{"n_layer": 10, "d_model": 320, "n_head": 5, "n_kv_head": 5, "head_dim": 64, "d_mlp": 960, "vocab_size": 8192, "activation": "squared_relu", "norm": "rmsnorm", "norm_place": "pre", "norm_eps": 1e-06, "positions": "rope", "rope_base": 10000.0, "rope_fraction": 1.0, "qk_norm": true, "attn_scale": 0.125, "bias": "none", "tie_embeddings": true, "parallel_block": false, "extras": ["capped logits"], "init": "normal", "init_std_qkv": 0.0281, "init_std_o": 0.00627, "init_std_up": 0.0281, "init_std_down": 0.00362, "optimizer": "muon_variant", "lr": 0.00348, "beta1": 0.93, "weight_decay": 0.038, "lr_head": 0.0068, "grad_clip": 1.0, "warmup_steps": 58, "schedule": "wsd", "decay_fraction": 1.0, "decay_shape": "pow", "final_lr_fraction": 0.1, "batch_tokens": 32768, "seq_len": 256, "doc_mask": true, "train_tokens": 331500000, "steps": 10117, "dataset": "wikipedia_en"}
MLP neurons of a small language model. Each row is named by its layer, matrix (up: input weights) and neuron, and shows model dimensions 160-319. Each number is 500 + 50 x the weight over its row's rms, rounded and kept within 0 to 999. Numbers have three digits each.
A block is one neuron, or neurons of one layer that tend to fire together. After each block is what it responds to, as a language model described it from the Wikipedia text at the highest values.

L6.up349:501464424538512541510438455532435497437517492460514482541533490472469509520447438498564463395402470515511514538478468587481461503553412484417469526537414452518402506486500530478549536451567600429496448522552525510537585558511534463515552432516467460502539493509555605430477493484505511513471502503467478420540503499504532516540655422556408521519463551518489557495419391530536497477443397504514480375501546552500594532520524462517501521452482472406522554467521526501525552513578416
L6.up588:441551550535480480574543459445457417525500490471549519530421546446497509579481553565514616525429455491543587434484423440519423533548511390494427480531394504587446493522553499577545455472491545408598517462517516446454572424507481465493514560482550417420471531463464497510525483433499512459486467547495447513444482481461547457522526522567551426369473470404532578510435492506490499606521568478477539535529469515428541483499556509468474498512555450439447504446539525494500542493482455
L6.up894:494422510559473455448461497517512404556569459472480486575477514610465453492536502558479513527502469473485515530465504538513550407480462453522414481647505481539513552459385481497471557531554515461469542541531561477487526507498528480424579498608421536498488516570499492510402479494435534534513508518510435493433475537423523468475506392550519465497464546452503621468412446462442498506426508531594514528489537529534483540488418478515537571438481469412495488469524465550484544489443433
L6.up906:479471511507461484489413456481577423428565520571482434542409601429497413480566505510453585448552431466501499486459567575523471469516471525484437487550460538534520429420499518456427502518482502580525460608488489499452518468494503460524529522485430489478497511489466531511426571538500545514519543477485453478449473531486559498556522441649447533521508495446564604509416441392402533513478526517467560541551565493519576438441544437525452497424482492492525457531396430432434530446554451
Place-name word endings

L2.up4:519499521608472436497538426446544453551500434486484507503437484516455478441565486567444481533512454550496508536523490435426454516590442391483499484474466506527508577494541544461448564443557428496642529469523511429492602518497543406491509509566495531455612513469531496543464495469498504537466464415607456460536485475418572489575454462491572472549443603498476498564493582550298482464528448525439514520430494463515510603467495490448450512525488401524509420457490545451506474487456499
L2.up90:507528516468511509484524577435543427536433504558476497505515442536419478455498433481507542626355531486343480506546550494570471463476527568524500415456466544461497524387481514485471563441542630513520489559500458501526536481471524534464490506570526438418557495533512503512488522558454471416530496479372574431524589527542565474391599479421533446509587581466486474440535458536539556501409493499433487570448429436529565437414543511531465584506502496485497497503479507457457522488524540
L2.up113:439476416417576547495450480544535538501463472511450519474529526537580481472588452528542519487512540541469641470483505512454500430559486642433528459475500485523520447396574491566594440457505576515445624490540470504445420443480405372408541487555477520471434500520524573465472487472506527496482507528548477517451520493496478467505472486528510486510529511519417524419564594514401474476459460602419500530398529439463575515510515405539530494356502527484480483449518510459567448553421545
L2.up715:413523480450498400563501551517510454462511480542439468512535560520496565491466506492532463497524498572520522547511378510542409480526499610569475461409489456500493513450589596482530431549479528497542442526458512532522472480531477436454532575525541505492473500481541484522575489561449551436511453466407426459501484676446519459503411614400535508507470521604536510460498388469486457517436500438419467466578492472473573555525477455478411515525500449459397513446464415524603482469440570
Mid-word name fragments

L6.up501:531513481469461502541443482482412518456464497606516457474470468447471483485579498523556512533541572507491420498458454545483520507456419467432528406505537396528546574501549441560503451448478506541580571528425512581596516481450550547448402504455536495508535489488503601509559511505569537489493496440511500500437423545485555578549562472448560469576496491593580515541558489344385511491521460490518522490555394548552451479501482508569451447500529566520515489596455456549483547477563580
L6.up511:388629575540433447521500492450393557501540430488479417532503510455451508474523562509515468471556517455455468507447577434458475513599389560475493371527557452472479538474491410552501567554526367541513557537563469573515504500506565480453427446414541414551513544520486497476534373530494500531511497499568494467408376520548473567614496491513485498471511517454546524530546439487499445470499461524566482566433437516458473445539595601519451527541470542549543445602441569440624479584514439
L6.up719:392609523529451408545518499495479452546512433580461566590486508503494624473512525481532458599498534515511532496519518504482467519486527498483561527494564509443536529525470519458497496493552552497541520464579510518398493411519491424370435534482473492492519439553532488541459484561513442590523535525450562558442511467457510474515390484443559483620516523455453607504544395510551467540562414512488490513552503545443514471425467504433456352640471477481492452448565490520617501583496529
L6.up842:523538471549542473513524533484491531522501583483507559495506431410493540493464546491403566490498485507462441516489459507450490409528537372586503566615576485530457515377575457480481471460527425566582531626439475539415418483443565445468496488431556583465465456492530462520561510427496467461623460480481496473553511453460536433400499490476535539572492507497558489524537472529467542448522484447560503530534503476509433564548475512563517521496476555535481579487429536522470569517552560
Mid-word syllable fragments

L2.up61:587482504568470480513460508482579492537445577499535527523488628507533593437467434481527568475502483535584527551498466464561387581564468443471537563378455491506470384501550565446435533552488452496520455462533531458528483508470527499523491504541580552502446401587421472646501490520551425534582459528550389469516469565497501451395504504441469540544464427466543518471475539522443500490440520500488633441481506454512454501615473576491543492473574539518442496512583522395530501518497554
L2.up322:509401431484470485628491563539484477491596500534549487520513588511502451455506590468498480568477461580542472600487443468569462533452540431521525442414441444434493446512418509496458415495547482473467588597578571510492532509448601492569556515517530539503445512491529436495518552524432520460473529513545385475575373625517495405521495490510499467508469504514441485481468590520513438565489564559493496501528456463541440494495539544529546490477546528550420515514446569558431437441512540
L2.up352:473506559505521526516557449462550491536476407539497413550539453604558400521562509494501544497463561578492564548452453485439483554485534483535548485531522384509513414478452523517452549478457524534527454573521553503598531446436542485542449543552520621443589533415538456475448445478463494508557484471358548453537401564468578469530496427487535478513482499428522512497443561449429534546389540489484638590534472460457508503594434404431567469477593528523545558624454578541528474476496529
L2.up414:577579542538445426507514431444578553538505558459445503445530504458562492513471501445487610480558450553481516507482543493543503495444579438478565488453424418621561397520451506525494508555468510584526543525625536560497476444487625510541439477486533505496468426455533535481428461506608540545559409585447511414601542489530535490464491438510481482471445419462477570436519620491527471438510469483489472477564524451439414438526460425436481513460517488498501542557481552534385505568469563
Section break before new heading

L6.up325:569520462456520600445484508505490435574575398568503527524491496412444480485535509540522508410519417522580520548508412576502441482478510452461460436543581577524492506528541542489507484568539547487467495502513463449536466496470413531451472468545517506482533491507482544527451458435436514498481580519410579459423502538467472510389433444482449423555577463549524493573551422576484436456438463592466513481456465528475527508570628512548494558467516468529481480521600509609477585428453544
L6.up355:448473543503583541507466493451417471429584601466505494582510489448527515494456475445505466467492454615503472507552483615531465528572515363404487597516469539480433449422444449492494524500530554500531563452506582564435564463553457514502569445514570412579456547425527484413594499494461543508545397514559476428458470557497442499479507431448478503458565621480410513517451563574529538508510532468393468540565421496552478654533512458497543502494543478467473455602468465527546527499525614
L6.up813:477432417524524544473579489505416503519551415497596475506397503463482455470469503456542534585522425540591560446469475461556432526459547464476608566360483622510509612436451455554597518485564563510525504449491444429487494483578471475499466422482577468534536562548534545544483545592436513494593546544466426485414406492443614492537546533478474557490558487642473502519538514477543458504517475538447480621509429491515381528533430475448473448541448451522522511475406411482474498471511537
L6.up883:471459571561427489481531575457533464419536508470579558523534433590509444360469507494503587543429529526438450435449491530513441533449555484440435553499525502474442494469418530516478481462439430561516590555600475394563464517534520480414538368453573542612519509522520515519520571589417454485479485538596529529508481572534399504602393492489529561481589506537544505484568365488537494445460464471546535461500498564473520542540537537496550484631476528509481494490476447592528488445458575
Mid-word continuation pieces

L6.up251:482458472522429534530492465429457518441478531412552571551398535536584514556462575574523453417439410539487419487536515506463447454480508553496527433469482442462550448512539490569435511352386511503577464521597622464465531486480460464527512512484500482469480464407464598596523448501520487485486483519528464480471499484527480572395474545502455432484557440529551505552498563474497414429449482473512574593473592460488577472458507512544508510455483525475471629515581552494486545451514497
L6.up473:419527528474450534471420498574541427424574483390430542488446646548549480468529454495486522481414446497397578497543522434422494537489428449474519467539482473385516489508529493493539461486531588506519461569509452547557549532483439484530495517542411506452590402499603497553417531492567515455494529482490522580568477509513476546442555511557568476490413546544522487561513539443455478469444579424445618506493452458479438464578449540561540496550547500532495480400548580524534514543484473
L6.up818:481525536465485607520432515550521477462547483545537579540445512497573480507460524491491568519490570479386489531516438510515507527472618527464484514441498456409501452447490534410481544472558521542566606531593544508585482518443500445487484516604390542576437516557453488610477524460492576431590560549563559530509571455565418586491492520574595583522450522505414565449542500477525481408518460447492594562475501423552541558431473511535479441458433568385509468464543556467546470447529516
L6.up933:461459481558392457389548444429495604399441628450553448486485468576497530448430462498536541462436536469496461493576547497529516553437503460583450535418556509486534539490517563529477480436450526496493592555446519440423456461444485444542478398495539499524488417534432546501553501519528475481488486459502498542597471450474553539513453599464468535488516494474415537510516517522511497485489552502505448369514515523456533392518394478448466451392451541576454459434579542516492483444522566
Infobox field label starts

L5.up76:500580490513512397612466454515524537432441578528497500493512475443449525505473404487610502527493533463413510475554451477450472462552421406513504508576501495460537453464602523516485435459449519487589531545541582513611445471418525515588508528537485427491530541624504445562516519485461513500543577453474484544456515499500494480518506516451405540478391553492533420450484559466442639460537600496442493481492462507536519575546556494513545477436564550529578553443509481514547426528532396
Infobox and table fragments

L2.up447:503438551507471498440512603673528426482526437517522514529450470465499528502505489527492520498421564642502536499517461550589541432432521584479514557491447552509495510515525500436557516467415601551550512468520458543485535454506517465454539488477541534512483528440511618530539407393516425563452503479487468577611488498532466478534465450487389477444564430465577554555449438532520501469507531593552360496531478515515514520557508527484437533503522531492478420497482578492568424505436563
L2.up505:517541618487481581554451479406498549482547550485539545439498448539470582516569440500528459496389490445499564605505489511578429492521491406414545518619507454508478570531605536484551480516541475453579497482470538569439540542504402512473559476517399425394559586515430604532500470495578497463446514525492491375554493447465518402500448442505593549476476588478585478535423510571507466528466587545465462457559499434473451463442469516558522433472552503521513580521567537572551457441612482
L2.up725:491487536500482426487538549454416477407562478435438442426438479506423483480517538373510459467456455465508546519552454471479519565406500379543481507450558500462508531415505407462508454464497486514611582445447532562453592550454592547513495552551499498489570418513497504451533516422532528499519527545567570484577391546511478525552554489427462525491477481535465442466484544588475517427551549417614478501621621452542527476419476487570429496500549557587486483464515427613554436429479515
L2.up772:476480509475520446539556534547484463551587410474412522483513384493478529575548516504431504509418436558482481481499501499541439536455550540500503507555495508463479541488548449479428457476587504594499524499493497560560491484502442482492478519566447486577495503467412533508527526443486430508480581530448446570516524502527486500612536441538478559447484381452411572500518481479473580521580520508450527505545459494567459498466594489524522525506527452587547520564464415590553496512441460
Mid-word pieces, code colons

L2.up267:497555464420480520525518524452529531442477509533583573416508542468546480497475510492597481482455431456554479492451479561446531448515479497504431519510532424498419593529494559558576503506539520461476593462447476474498430466532441488511408397410541475581568512483478517452427457398570511552421469628472590490575481437498531536449494511577512448534506561509530523433501557462457520557543452563515561531418579507474577579502561580460538466433510551411542501479552506494456479565463497
L2.up592:435476403488528564446508419566510638511498573497475427449477445457562419520470545499499529515511584443458406491492542423471507535567506467570536477588488490509558630437467595575449515549467537495426562569467561400526532424551535507538593510511521502481537513446505501489514571495481556452537484582530555624416493552488546567492512526502379562421464583514511552507487468452398593531547477448506491533505496406438482536512494512521612537395442455560555521429491451525468457497488510
L2.up876:503514535518506458559552406468429452553508479497561548529452525493496499423513473442546551467525477522547485469509559495448506493438489539309498564493470512534498499452531502488421498434397497504535542615571516492531448478411507477538588498441540528443647496490521488459457603489459474433450458555532604437552487603566544402523570457511477469494509468532412522497494489532524479573449466509486528482537571519430528516490477513485410490415401441581471487503521432488370591426401557
L2.up956:428538418460500509558537452529527475529455457536514548498515526531443486524528409545596416551537527482467455478499579430529490450514518515476486488462490499460501503441502634473497473522574572522494618541490518500579477522634482404458589496418455528432449494505520516447523542578473418527477518559493449569490500443525584516550543483488413579401496535545531568453510547592525539465449505563535524527521535557451489559465400462504526535453501597517486488504537521635459533508512417
Word-initial "So" fragments

L5.up819:528570487493493519482613565479517507430492458531481461509515500467636469506544463465466495448617547519481490564455457455448533496565525578510416425393604489477568471412482528559448516497479464527584491469509499435483551532465506579533415519484464390552564468547543545454404524514509422507463360593468475544511433517483507401500422451518464417603571439543496479449454521498512514577516444470397512494468457439574536415463525527460516411535479477577547584534433564586603460469500488
Sentence-initial existential "There"